python train.py --n_layer=19 --d_model=384 --n_head=6 --n_kv_head=6 --head_dim=64 --d_mlp=1536 --vocab_size=4096 --activation="gelu" --norm="layernorm" --norm_place="pre" --norm_eps=1e-05 --positions="learned" --qk_norm=true --attn_scale=0.195 --bias="none" --tie_embeddings=true --parallel_block=false --init="normal" --init_std_qkv=0.0229 --init_std_o=0.00372 --init_std_up=0.0229 --init_std_down=0.00372 --init_out_by_depth=true --optimizer="adamw" --lr=0.00125 --beta1=0.9 --beta2=0.99 --weight_decay=0.098 --lr_head=0.00587 --grad_clip=2.0 --warmup_steps=284 --schedule="wsd" --decay_fraction=0.56 --decay_shape="pow" --final_lr_fraction=0.0 --batch_tokens=32768 --seq_len=2048 --doc_mask=false --train_tokens=358000000 --steps=10926 --dataset="wikipedia_en"
MLP neurons of a small language model. Each row is named by its layer, matrix (down: output weights) and neuron, and shows model dimensions 16-143. Each number is 128 + 32 x the weight over its row's rms, rounded and kept within 0 to 255. Numbers have three digits each.
After each neuron's rows, "fires before" lists the tokens most often just after its 100 highest values on Wikipedia text that the model never trained on.

L14.down431:105040171146156095091133061165093149088104134111100115085139161070155107089171145115120104138108133120136113146094124124126108155109111137176128122149145089136140126050111096172122103170098142129091061126213106153190145125127106105097144174121129115100209184167099154106121114157073137072169124053128120139108121120084136133105071153176153123160144114142153149139172078161131142178105
fires before: "a ", "9", "9 ", "za ", "a"

L12.down1411:114134120109136105097131131144111128095138122139123126118120113134140117134146151158131137109131119115132132127138141126119129125134144130123143131162117000136130109142116130115124119125130139123131150145115099126115110120106137140144135124121126136127138089125139112106154255122148149135127092118124143142115123161098146151119147146106122150127155158109144130125120156138140102130151
fires before: "| ", "- ", "Ch"

L13.down251:093129103099129134081180145130102119178151155146095089100123080116107154116114106133174126137170142065138151195115158093093093147136179133160141120123126013145142140156092113104167104122093141098117096140053123129084025076103136119179104104148171092148141212162158121187174207149135070164108089112112116119118131185149102164158096115091141141143126140144115134091098107040130066137201
fires before: "\n\n", "\n"

L14.down1376:202130105150137064138134160148141103197145124177131134119115120176139124181141148121093081088125105130082051175142111162068077087152139123170120127100109145076101143000122095090157143145124137120160105143117137126157086142129218160157109113153153174113179155125152108149131095115155152179110139212117176090089154125142082092103118157142135143171132074191125122123164109115167137105126
fires before: ", "

L8.down1440:118139052168148088160133165134163127117054153078111120133143152146093149075114133125136121131110105135212169180081125123139136097170148155120158194149143039120101171088104132131145110113143140147147172200152097130140117092117185193123115159132136119119167123085142094150104253012123118146092139125084102063142102134075105098076135147138068175097088104074151087166172204189175095175170
fires before: "the ", "2", "\n", "4", "his ", "3"

L8.down218:138129129180136089125046102190113094120144118102133108133101172128155115142103122115125102163122153101178193138178134162147116162164130135128179136106102176127159105104153147120124083131128121111115121150128042106132112095154138126117141147180092163107171124171084155169096073145095131107118088148092077140137142181117078085135162132150120149128123159251142129159084099121057096174118
fires before: "s ", "m "

L14.down1444:110132129134167116112149082157111124089026197165185139104143185074143117109115166099160098124194126075079096129131083132122097118146069121115170097136142129112129101139131123169165093153126144140153082122174124124149189075153121093114155129144097114099178180136105137130133102109147198151145105055138110180116121109090078158161099112164175140108109103049141163086127102146155135096111
fires before: "9 ", "9", "er ", "10 ", "8 ", "10"

L14.down1174:185101043148118127128124144177164148102118150136126147120146091148218087187113146059177137154108133059076140178119159085104075124170094136135127078137103115123131107109059082093139041119152143147121079138159178152090096110123143089121158161108108167075101145112188121126100150204090112124146115121142138145162127156177129125155122174113120117146155122109095106125116109117153118117149
fires before: "4", "2", "7", "0", "1", "5"

L12.down1497:129146116149120091147113163120133123174140128120127103133117156130119161089135117116140123094154180141121139203146146142129145111162132195163150170129140000117111118144091111158151165171156137132131148155117140116112008154145151132132142150136125137140122144150113108144141255111155117114123156159096150132132115127103115118112143122139124112135128103123154092094135100121149152124152
fires before: "- ", "| ", " "

L12.down1033:109112067156084082127097152098133178146079127107107135128163163121039175146114118118087197105170171191107144135115140162134225076157130159179181148088143059145128152152127117184088132124096141133093163165191123139177116112119144073134111120143109128102151147087107158145085255125140096153166116129128175122138117127130127093124080146117168175109126113106112108101199107136059138179139
fires before: "\n", "\n\n", "the ", "=="

L13.down1045:088159172103132088134118052105169134140118116108104147115106123145096056151135124078161091113109140139129092175109146156108121131075148163168118133129137191126087152201199149106106130154163101168105144126158111107096112134160161110137152131128094110137146135113143099203095121147145130126119057102153091087121149155111114104134164137134097193098114181132102144163104108121104151195169
fires before: "| ", ". ", "6", "and "

L13.down293:091145133107143144122108153099159145142084130093136101135141173099092114109101127112091154101141143140090114110165090146080197101119091096138150090111166117161178138145191128114116144096107153128156109138093131126107141119137125155162140143144137137124163133140142086141131155165118104149130101177205130097153131143078211123197150016176123132096161113129082144146126099113087205120153
fires before: "| ", "were ", "of ", "had ", ": "

L8.down586:124098109117157108141140081126147121117155186081128145112066071082151192107088111128149099205153167129161130092156184130114142136110133085106100195139130143154155157157098136165127150130124158105119107128180126104184166178141112209081124128172167097139105085135167080090142118093120126159095176114099062173083102113109067108125103141177119106163091112171130161076132106162139149132143
fires before: "= ", "==", "=== ", "===", "== "

L12.down524:087156107118137186140143083118151072155174154099024100127124137109171104078182174129078081082161123099140100147105131078132175126155098099161146097133138102189158170091103111128151099123091144114173168104092076090083116187117145119135084097113134133141145169134148150127167079119078116099165110100124160175129122111067087040065143152116168108163127139083198146056136186181114110086098
fires before: ", ", ". ", ")", "\n\n", "as ", "; "

L8.down191:114131121116103128043140193149159144137153146140198132159073100123121070128170150114097107105160159064130156157128105140111099091139060132124170087158176116096138131182154094136105078145100153093106087099131107127104120114100138182231130172142130144095106170152119125135126157170084160152100100177094127082119106109055189096077130097163117124105144149177111108116142128015138173162145
fires before: "\n\n", "\n", "s "

L13.down941:145169106076141142119119137105160107150097088100106128118136129102090121165138119164076112122135079130162099171150155154072137135126119120159146155129165000179145138144133144111129156103100129126133120135119171167094101115108117157139130100149147098181102109000152082131159255176124113187132112144123138129143093119118166141104149163108122077150125125094135091132170124109077170123153
fires before: "| "

L13.down542:067104161154125125084145106090149128197192127099128117159126180110126174137115119180158144167147102140136124111113066153102116162133154209115160126138124198195090157193145175145115186100107141100141104132164126152155157107104095138099151079121089129118104147168079127095113052145162088106115152147175135104124115135094132098118083128113143066180116103071125137199147106127109114149164
fires before: "8", "7", "9", "6", "2", "3"

L13.down33:125128084062142075122105156122112078155114112114125084123065179150072178108132153150175113160084160107091122136192106146188137083140111132150140111066144144130155140114075180106143147086069136135109160123153151100063175051096171182084156173147200137147105193159143118147154111159089143119142103226102144107071154103096134147113181131144153125127153144125092081094140131092157131134133
fires before: "\n", "- "

L13.down1093:119082163129093106061173079129042138113219124136156096105089146163126133143154150117107086071130138159108149150108110091132148091135155131121134129087116085082191126190095187140109119127135128198106181178118119125115180113195160127091094121073151106191079156130143080142151158152069138129097174136104105068213095119095137124139139088053150130145165124137158142136118112177109102143146
fires before: "\n", "\n\n"

L14.down645:090124122124132172103113118129146116124079070114135175108096147104106101142143125141080105152088090134173112118122117118128153136008149143121148184129147000140128076160157118105121104128118156097155081110144112108130153111132129156138113124174108067121123101000166165115127255167080129172134125117112119172127172112146153107136154143117147123077144140114139129123158146156122155152138
fires before: "| "

L12.down780:123127125161122106134144181136099083227226119104128087108142151143126128144131097105177142118073137103109148183061115155132137158162088159145121152145137000130111157166040064101167105152167155131129082123121139130117074074127191129136132191147132180097209176130096120159136255105160097089130152118127121112159172127055097095125131142114103144162128123114135091125146151128142106091159
fires before: "\n\n", "\n", " "

L8.down1279:126108152075084149196111172143171097082107118103115108176099080128134100074140171124113121132125030069157155133142185200155155107107105127127127101109118127117114162072177113150109132066122131115126106106146145144066112163123115165145150104097118189170118130139138090141137087143164080117066162176128070113126185113117125099164115134142116171138137132186135151213121054073136183137147
fires before: "\n", "|", "| ", "\n\n", "201"

L12.down781:050121086106133131149124102152125138126155138164109146119109111140153130169159107121082089087120102089160091116137116046097159091111156167084123038112159071111080099143103174159175107141161096158091124101104138084104114144164172141172150061102158062150099151117111085127176199132122132135122148116076085106160071170170157112107184102131111120164109162148139174148197095103078125157158
fires before: "\n\n", "\n"

L8.down1150:144173111147135160134107112188121100144116166124119125083118190096109161165109173091121127143129128075190126102145115100146155112180108158125162091127051192055152111128120093182104080122155115106100151086132069150147147119097085140175160193065098136108095146200095071102163020125129195129124070157123100100176144126157098095101172109144124141146136125149089101120056137107066104120125
fires before: "s ", "\n", "\n\n"

L13.down1333:139190133102144145144200149209144108175154106058117176135153078176143146147183100133152093130125105153141169129134120158126159186144148164141136141130125183088103140030155131147133159146186171164168152130182162148125174077173149161143155111145071177129143150183112112147099030113178195132107125093101109085128047144048109162125133049110098148184133092159134114174133097101139126040129
fires before: "–", ", ", "-", ".", ",", "; "

L12.down118:104095091151144139118150118153152188174129171121179125127052093134145129148106129077158112123141175099145104131105152114088157126113167131127095117078175033118078202081100154161121132156158133082128131194137147190161110164127164160153111088160186171095130165138151118154133129141167129159101119181083122015145138171137117080116181145096164134124167128144118159145150123062155119096163
fires before: "\n\n", "\n", "the ", "born ", "', "

L13.down164:070084157090130207186109129160145104090155174117100145132114158138112162157146076145149121082141131080115158140080166109080131176134127137112161147152107180086182085113188079146072109104116122127099145113105155183084147135124106178110166139120137118082104087159152153155172115139102123160142105116112142144087144098167163063073110181153123162145100049158164096139122116140191162182103
fires before: "3 ", "2 ", "4 ", "4", "3", "2"

L14.down183:100105108172117132160100116078075132074196135106132136089073193105118103098161109140120104138176144153138142097166106158112184134128153137137140139093121183111132080061078142112109144147171158094132100093136178154166165109121106091075148122169142159095167135151171146148138086108096144163067123118120119172088126110177109099177100127118171141156124072138151176131162141160105114138125
fires before: "9", "8", "7", "9 ", "10", "were "

L13.down212:071150102067141091181157176120160141153147110132129103147144129080142140176131135073112125205155105158104126116146118151137132149154046140179183115142171116141099137125171158086083119150121144167102113095171205162133121104134101118103152123196141118052157121112163105127064124121125183086124055077150092131109083154070061074176171119101098115186163110137113128120175160142144160066130
fires before: "9 ", "8 ", "9", "7 ", "6 "

L13.down622:124120120151124129111177127156095124114147178146156078071148164115121172119094130088118182177184149117115107124137060160118204131129119195166074106086194191120128110181155153120132109218104147114143162136166155122214207154150137156141110160165094056129144126135127177129126069142102122113083112068093132098138092177077105054121098072111123151116129165170159188114174170118146132103193
fires before: "8", "9 ", "9", "8 ", "or"

L8.down228:106130093172128127085182101173096124124128160130119090067172167127135157151108153104196100107126223091179088156097123090180111111216058050172121199134109117115120167155094168168087124106085119117118158123098156143135130152152143136148166177175125052166158167113129140109122131123188145130103089094132104067144073219128119092097122148168130150063148137146156146144162144103131143153172
fires before: "| ", "202", "200", " ", "–", "Total "

L14.down1475:187078191135102152166140204133155115121144102111142114154110092175125168102130139157117152103166104148157141103099092071155164147194146156153171124071113218138175095193141191119055152155064125111132122130165129147147095158111069101075138150117087168189097062165129133128074034098152171133107118149112140126110087120126129108139089159106074108169107108140167144154164150163116131113096
fires before: "9 ", "9", "8", "7 ", "8 "

L8.down539:122150117167089139075154105078096152126135072151151169143202121091127150134078160116090109175193219130099169169117157120101177127222206170125132057153143137161151140072132128153146154130165080108147170112180134154096123095112109135071121052176167121145165094138117169075122105178112125082103127165156116141081162132133183149066192113088100137069150128143113120176128146109154111112098
fires before: "- ", "/ "

L8.down1273:162135179112129209130138214068130099156110078119085087165190123118164149153105115134075182097162137094076115120131115080143132183113185136131123142141140187189056092145119168025090138139126175147114082129104113131146104121119080106143148098109100146140110150150161154132136090120114101128117172161123124112142088149132206133152083138109079130135088163095083163113136118050085180144180
fires before: "| ", "."

L13.down1240:146136072207134084141135140159137057175177105100102143140077144126157153181180179102086075139080193078130142108077159121071111171136146161121173084150093133085143125066153144185100093134115160151074149161115142111155158112137174167168148145105135122121150164182080121164122102123099126143152101101135113115122125126135116144098149146153094151189166099138091154046067149187130152126136
fires before: ", ", ". ", ": ", "."

L14.down269:138074142204133094150087067129064153121102130134146144144093115151167134124138137141111160136111106231184114094092083160087124144103147167126116108171122135116165121160079133156077140184139174126142140131126059140177124179133155135104163153142145134086086107123135064098072136125131127085161154118142109213098135127098120081108115099136124106207116128142144091088120177228100157135076
fires before: "3 ", "3", "2", "2 ", "4", "ar "

L13.down1167:124106120169127111118170140130136143139128112130061128142113160109166146135090183135160135158160129108114099073140095112108191175113116148140094095107172229158194165244156157137151111182124119092166117104150081114120169086161135104113161126162107118083123067152170172067119025139124113138158088087148107149123108182110102068124202115098094123162155172089151145101162176166144076094132
fires before: "7 ", "8 ", "9 ", "6 ", "7", "8"

L13.down194:061170090134139080156118118173073163131144145145117091146156095113107122119121125141131161124101085114153174133118150133134088120109080112170181168119098129134138095195130094172094166112115198137130102140121096123138114134148157133129094145072131094098186120128154157131163111172100160160184173154137149164160106134057166111112113137136132098167129105028173085113142121138149175170096
fires before: "2 ", "3 ", "3", "2", "1 ", "1"

L8.down1359:102127142089054108075103139108178145096128121145101138124148138086056121094130114137146078150162119132168196105098143174091133129106111078126108144159153158170175155103112125147106118102090143124086160073255155071132132159132127119101127137136127093093140151179132145154059076146132125188123179113142150161094097157145162170129134162141167132081171143140047143154133178110188114121115
fires before: "- ", "= ", "Langu"

L8.down693:166166165155142163156080143117129151124113059095159125115081176100079116158080145084189101153141145108140080079129137106142191120138085115144186076090146194143135138079128113149112114075110146120107068128160130133105134143162090183110175110114129159081157069125089090116125060134174142057171164072102131159153127123134108120148123050113108161109109141197185164112075112127078120191153
fires before: "s "

L14.down422:091118093118158070137152121183140095172165152125157114119101173106144137141128090123128118091096104131081113093099130191129165082167159153189139097045134191159167109117127108114158138170125135105182075153134107107120113154158143141132130168112162124111138107146171167154137110159166106094195088071164147104127113171134154145113121070075092168152109156134140086112171114139105139149191
fires before: ", ", ": "

L13.down1305:116117135127122115148138145167099133091148095123149140128088143125138125136081167139089149170096152127145093097133168106132191132035158076168163157122128144109161171066117112086062170153121133130123171034141151141128155092093157136148154169080110120140144148134140051151134046090138127147092104143156165124081197111132192151153160088112043181157113174172110124121136183146066176108126
fires before: "s ", "y ", "ly "

L14.down709:150109138119195086184094084129072094153135188108185087136154133120156126168105084160105133128117143144088112145077123094128144141157088133200181154143102120120123103093115115165150181078164130139172124098126104130213153123095108081134150103122120161127149146117126108118149127156107112101107146060178132134133152144094118111140108133088127119107202121053173136103095124143126093212088
fires before: "2 ", "3 ", "2", "3"

L8.down62:126111084076147121113130153084154089177105088107100158161132087201140134150147134099133181146110123203107135101082180128143102077097152149131134141135181056132177085162107149142095135108104130182149158090141059103073084112110151103145110093129101130136122160008136080142111148096186118147071097124121158153124206145193130086050175101077084113108127118166148131101172141165133075138127
fires before: "| ", "|"

L13.down494:147145117163068147186120178158156128173113128093145129134096115147060141085122092141147132128116116138121122164106076120123180143102166165135088134150179096131118140082116144171131167136135108124134067137126135095104069070116147137137171107132145166203118146111079139172142193092139039206096154143153163099134095136146102122179144111122116142125157117166059172181177148094100164130134
fires before: "of ", "and ", "|", "| "

L14.down475:146100189111177102096179087090155149095185101144105088109113144082189113129166118155145128119172089161126113119198137125142166149098125177193125151142186175121135190179109142129151112157120062102132149119123153154140148150098161160148080169136104103149133147122175123163141112101091184132098111106163069177093113081084113120111152136114153122126155086120166180205159091100158182160048
fires before: "a ", "is ", "(", "an ", "\n\n", "was "

L12.down897:158220126079118125112163167102150080158115086155185150153071112159110146138136184088146157150137099173126118183127100091095168153082134172126158094136183058131152136214182144121108138158117158122124103173147137171173078141110162099106168116159119094191141118049096085130148216160146090119110108151125132088120146149111163091140144116106062180119178078180127078152127170145072182142095
fires before: "| ", "—; ", "K", "|"

L12.down123:139131156153143136108202093075153030207142057123022113070128120139138172185128125095194095146090096146151128178102157134180135142096061088161126127140082127058116116166077134106128124110160125150092099100155208101147107117122114160151114124135137140173124172104077188080104091173159109161107116080118075092184104113090129154137126137177108128087090109190184179142147117091101119121132
fires before: "5", "3", "4", "6", "2", ". "

L13.down409:085181114173149129120153073122101094148153154096132123190125121184124165124125108131107167107163140131168128128124143076092106175093130160106170159183105222090106138219096193175096089110094129147135119112090100124086144157106190132110093082151100136142076164169126147184132017185122062124140177131134145199109125134095168083090136152102106105147150115061147125095147135105158139167123
fires before: ". ", "2 ", "3 ", "1 ", "| "

L13.down1313:159138174101132143126153088153028090095104171137110138107154124092146081087106181073096132095159150104146096150061175180183098107149126140162153083097111125100133107161127139112179100103101087137146126110207097122188175166092114064081086132074137113114083159127143172126117097113168122065126128121169135184154057149151079130135123129223133124205113065102151143102096162128122133136090
fires before: "B", "5", "6 ", "6", "4", "7"

L13.down861:113163151132132157111148103147176082108125142125125134094148146107113130206105126088102175120097105169140114083075161174131138072131139129212101079136134165138126141139128155166174115084113158104119121141125093085123112142179168115131167191185155067117122197147090107119091086109159146170139119130154104134114101128100153164129160085155176083134185080077163123091127218137091096073096
fires before: "4", "4 ", "5", "3 ", "3", "5 "

L8.down655:165149096182105128097169067165123113174166136092072140155134190109149099164207132064168104095140145153081151176156100174112190129144074123137068160122142173100139126185159166146107164145156111158139127168106079174155112078142142155108146135129130140125150113139112074127134113192104080181074140167150124082101142076093107136097181182124152105097111181113164177120077106074159151098159
fires before: ". ", ", ", "\n\n", ".", "s"

L8.down732:100125055090096107112170189096160128147153101132120122154134131135119108138116141087135154124151087151183130111104173096155116120158148143134150100111147121167184128139119120106105109160084158130072117119164111160145092176163131221083161147219132140082162096122131119157148168198097144127169122209047130047163128173107135093129177145145186050163128080165103082140128135062088136107124
fires before: "\n\n", "\n"

L13.down1247:174208135074147111127167115135146090183120136128105097134054112093118137123176134139116159116104079162141147099148141086119126152093171172115159146101109110128120175165122109073120117149152169079141086118102130164082142157143125103134118108113129103156101180153164082188149123150130102233159152111093128106127154136154145113177149161133105128120137129149143101146157089110125192104151
fires before: "| ", "is "

L14.down1229:108113054151127095164127126105152128171136162184164119120145110151158162110102149113097138144131081129173052180170142199123153175127149137134114153101138013090110180000112137152147099160135137132156121120153124143137029093093162148122092133178117123088205150143157166181148170099122095116135108100088180087160167133110126113101100093139150093122134096149145128124173146157141147112135
fires before: "; ", "\n", ", ", ") ", ","

L13.down1205:110176096149139130093131181124161133165103126112146143160098114138129173141121150131073161125131102096113111131164134101082122128093077111121153091048127149094134152164115128162066104080132161118120124187158119116104108178076142118102170113140077082138120109161177135113138130137176091163141143083136112128147121133126137125122115147111048164161186109136101107064167183071127147064113
fires before: ", ", "'", ". "

L14.down24:115115091101159174130158102136101126148201135120104118131128086087103169134124143112104116125096143108085117112162140128131151154114125158121189135113119255173123145189150151073098102128137109189147139128071146068105100107089121131213110135066176125171114188140094087142141020142120105130075131146136087147106128112127100095115177101154125090132105120121131153165173092066114239148170
fires before: "\n\n", "a ", "an ", ") ", "was "

L14.down805:106111114106100140135091157134132128085140176159111117218064142118180096118094106076125175184141124134122163148105093093124109095108121101131107123171164141147148133082123146137089119139129126155168079110143150144182123134116137119091102114121164149126141167087138167185152032128093149105165143111179095200102140087101145127164137181091143101075146105164180148121123108205133108137102
fires before: "es ", "s ", "ins ", "ts "

L14.down271:098097146151139128121145130123174112127084118131096157103109127122154090130170095124107222086142091179141112177089115144128127114078082145136167160069222132137131154217123101162139121155123168094104136118130158100118126107165152172130173107186171028082167116108140125135095161089089118157123172173107084118149097127120170150109131080158207143121082053126131099143112152171097110205101
fires before: "4", "4 ", "5", "3 ", "3", "5 "

L13.down71:119113097094161080093222048144113106103149170150146121153121150145168118190110130063177133110132184112104094151236139113124116166127169129136136179153124221130164191185120093087142136168127081110146157199103132121102104154097145098147087140133142140176130094157170142096124074114009140150092126141147153108102161112197117099114152111074127077064106077133128164169167146084155215148157
fires before: "a ", "\n\n", "is ", "an ", "was ", "the "

L8.down637:151156139137125123112118188104144091143113100133156144145167130160130146156172126105091074105083119116174154204054130135126109154136101112135110158146085021099148165164163136131115159132109112118117127171082098122137126137183160125136190164136089101143160137107138106127096255002147151079084089183119104101157075133087143091180131137133115166139107178120165111133155107118104164080122
fires before: ", ", "202", "| ", "200", "199", "– "

L12.down1112:122154117138136099155176066117123086106151127058174169132148147096120090163168146098112130083100092127155107096144113107116141101180120148157127229081113255129190161181130140104117134124179124129102105111112154128154139156078194112166102179160152105137140139211149049113148000101106135152132112115118082111124128099129114120122148182152114154058171085132131106166176169069188161140099
fires before: "a ", "9 ", "an ", "6 "

L13.down602:116142120129113170136124122141105077126130190212173081115082118148098134143087081135067170126116123111140086157198053090071172152136156139076170141101190070106140155102096199131151075156138140176188127162103168111135109116138094123062124100107147145119053147144095133158112128128149132129127151179149108124135137100129203112121131126112117086167113077147094149113156122145108096144126
fires before: "\n\n", "- ", "\n", "9 ", "3 ", "4 "

L14.down289:187172194125166085202189123138147073122160189160125123176152113116114070110121124191105089054114155164123100121124112108160122157200134120173136122005178189184159066177130151121130180145138105065099104118111116145166174157105116137107099147109115197083163053144182153106080063128119126128100145087106116182121100180137123111146180150052132069160120087146076105120158110118147094127124
fires before: "6 ", "7", "7 ", "6", "8", "8 "

L13.down160:184126177129143131110181103085106069110155112108095140079115165213196187142122192086080139168113162164092100134143124097140103172136086097118109098082102167070173145129122126160131100103194177130126125128147117107138147120128137136114083129147131101115120095112128117125162134124074129162110159147119085122146142094111122094084115150081141119083131121198147114121137114101097117177111
fires before: ", ", "201", "202", "184", "200", ". "

L12.down279:139129104122135119120118095109146125108139141112138140140144128129115163112148119128125120114125109100137116130106137119136106121145128117132135148096139000127157124127143142104120115104105120141131114108134136115102128146174120159138158155151118121146109138130142090126139255139151133122135099142118124166105125126151124130139154108129106119106114150122151165159143106107120116138120
fires before: "| ", "- ", "the "

L14.down238:078127106146145065125170075163128128124107100111172099135140158061099115123119174132135198097094130122104067143129105134116098118120159115114116121123135000151186127097087103149166097123173102160083171167145082124129093140159151137131155133121182150066118100095101146121108233124083061092205132120196101141158102168111103107104104178168129148160152078106124065122158111158127096174151
fires before: "0", "1", ".", "2", "3"

L12.down1027:156135122182156123141169197195165114162089167158123098075126146145098148159114130072125123120074099140139122085094055113099145090100163145146126152083111167072130160117141189091129135085080095126145108122127215102147108144110188052137122116191145144138161179177083158139161061148168148141059120187133147100108187178126179168105181108152121174109129133149077053097134143049046144133104
fires before: "\n\n", "\n", "- ", "be "

L8.down1269:112101142122092118139123103142139110131171165177145093187118104118149104099116127106130128110171131080136145128133119151093172107125126110116061109085082145133123129179128129092139175103091103095151170100112117137104099145157080155143101128143180150123118180167106128163128072140124099119145115118168157163156177123144147092170125097156098107153048170180144116086137099135138057109152
fires before: "s "

L13.down1390:152099101147143106121169119131120131224119145142126134123142107155129178139142144126140098098122149090130135218143144144131119124117147169133141150104107000105112152169107082111142133131136125133087118146115154118128000151138157146166144136144139123107170171165119148106145255076162150100115106109090124096153137113095111189133121145140125147089100097144141108121143114101141128149152
fires before: "\n\n", "000 "

L13.down336:131157149067088210096105131142085111097130119120191112183139095161199131117081133096114175100104101079119142147158136065129156159098075189109107061116078131143126135149127169084092115207086110105108092152090118158118142137073132104098079107139160157118071117131116125128151083202151118131143140239086171092136107156117170134135102119163153173088144171107173132163130091137149113114177
fires before: "\n", "\n\n", "; "

L8.down994:154166071072082160155146180130152060072082114162084051182134110084136183092096120135189111155129141126171087169152105145110135115156134146179111132137130148197106124123167093104118141139074126132117131121122106122157103159131111146204124167102165115128189112118153167164145074166210114132110192141121170102142132144127151093083094170153170143183144161127123106140133162103080157136111
fires before: ".", "pl", "g", "K", "pp", "P "

L12.down763:118159098113191104096128137151189125123105172174130132100145126115089168096150167114129132188110123107125125108140091204139148138100117107183141178073090117110160140122159102154103133178176136141094130132129102185122171135110119108145095171133131108086167185111142109140154140132169112156159130145099097174158175143163097162103083080123136208090120111168167069110183098088149198167118
fires before: ", ", ". ", "on ", "ing ", "- "

L12.down1465:138142121130095105136151121115159090147113119116122124127104139139122123113119141138116124120145113111127112176112125148114116099120147142118115120131132000152118126182122137108123131151112147132150134131153153126134080178125147147123133113107141134125154113082102117121148255100134120107127126144114169144118113107132121122113178122145112128162136107122161086130134144105117129132117
fires before: "- ", "| ", "— ", "\"", " "

L8.down1523:099161093157056128074156158139118185160125138115157071179071086181162146110114087155138132182213152107116087223172113164120120133157093078157183129127106166107125114140117118151163114145135143255140122103165118119138072120109143141179100179205162138113137150108114142090156072116114114140100125100133170086154154130104107093104112068148119080100159129121136204080210142079163102117140
fires before: "s", ", ", "th ", "–", "s ", ") "

L12.down316:152135098172158130195147144079104089134146126157074083125158168077174140097122113104111093139132180096138148154115171139100161189133202166154146123137128162078125109126082154074151111171116121137117093117132134193136123056146151158117105068127122110150133139137113118137152057095070118139089126186132140077156087135115182107134124115178157132123186109163112093118158104106092099135165
fires before: ", ", ". ", ".", "; "

L8.down507:141108144115114144076095092138117195119178105117165123083140139161127169105154092135143122142094133183090131134147144140099065147110121119169106114133085092099095082129070119147162147134146117134116098099139160149117213101175167110202139088147154150153126155077119126141143139155170130121082117112124079132137135145141094114169106051114110173159136082094168099112194183146126127080101
fires before: ". ", ", ", ".", "\n\n", "i "

L14.down124:190098059191079106112143105163114133163126128137219182121115124126167158132129148084115176130106118104114127173132130127092052142148109136119066155063072085079096082113126094108097136112134143147125099147103131159180125139129156121195086196129175124114145142091118140142169156122121160121109144151049159116137073142131141161150167100116147182170176162206142142184122143069160132107144
fires before: "\n", "/ ", "; ", ") ", "| ", "medal "

L8.down1414:110054137114131193149127149103052142176145131136155097155091090150166078139083132083075162129122112127139110150129118100162129097159114121123118101102131109143146181113102121162154133114143140140152121142105113161200100117131169125038073123159156114104087163142152093149121131139127107113088091148123111085125133174105119135191112124139121097090154157161072133153129185120129155127157
fires before: "\n\n", "\n"

L8.down399:150178114116061202121158148158123111101194118102186102142124130126108148146148094105144091110115137144152141081082096088132140149105111132146130107104086156155132175151146171177142087182116079117105114110090115150129122155172144161165112183155099078086126205218103105146066130112152131174115083202120128111146126131078194118096144174168176128075136119157169122111133109095170161112113
fires before: "\n\n", "\n", "; ", "- ", "in "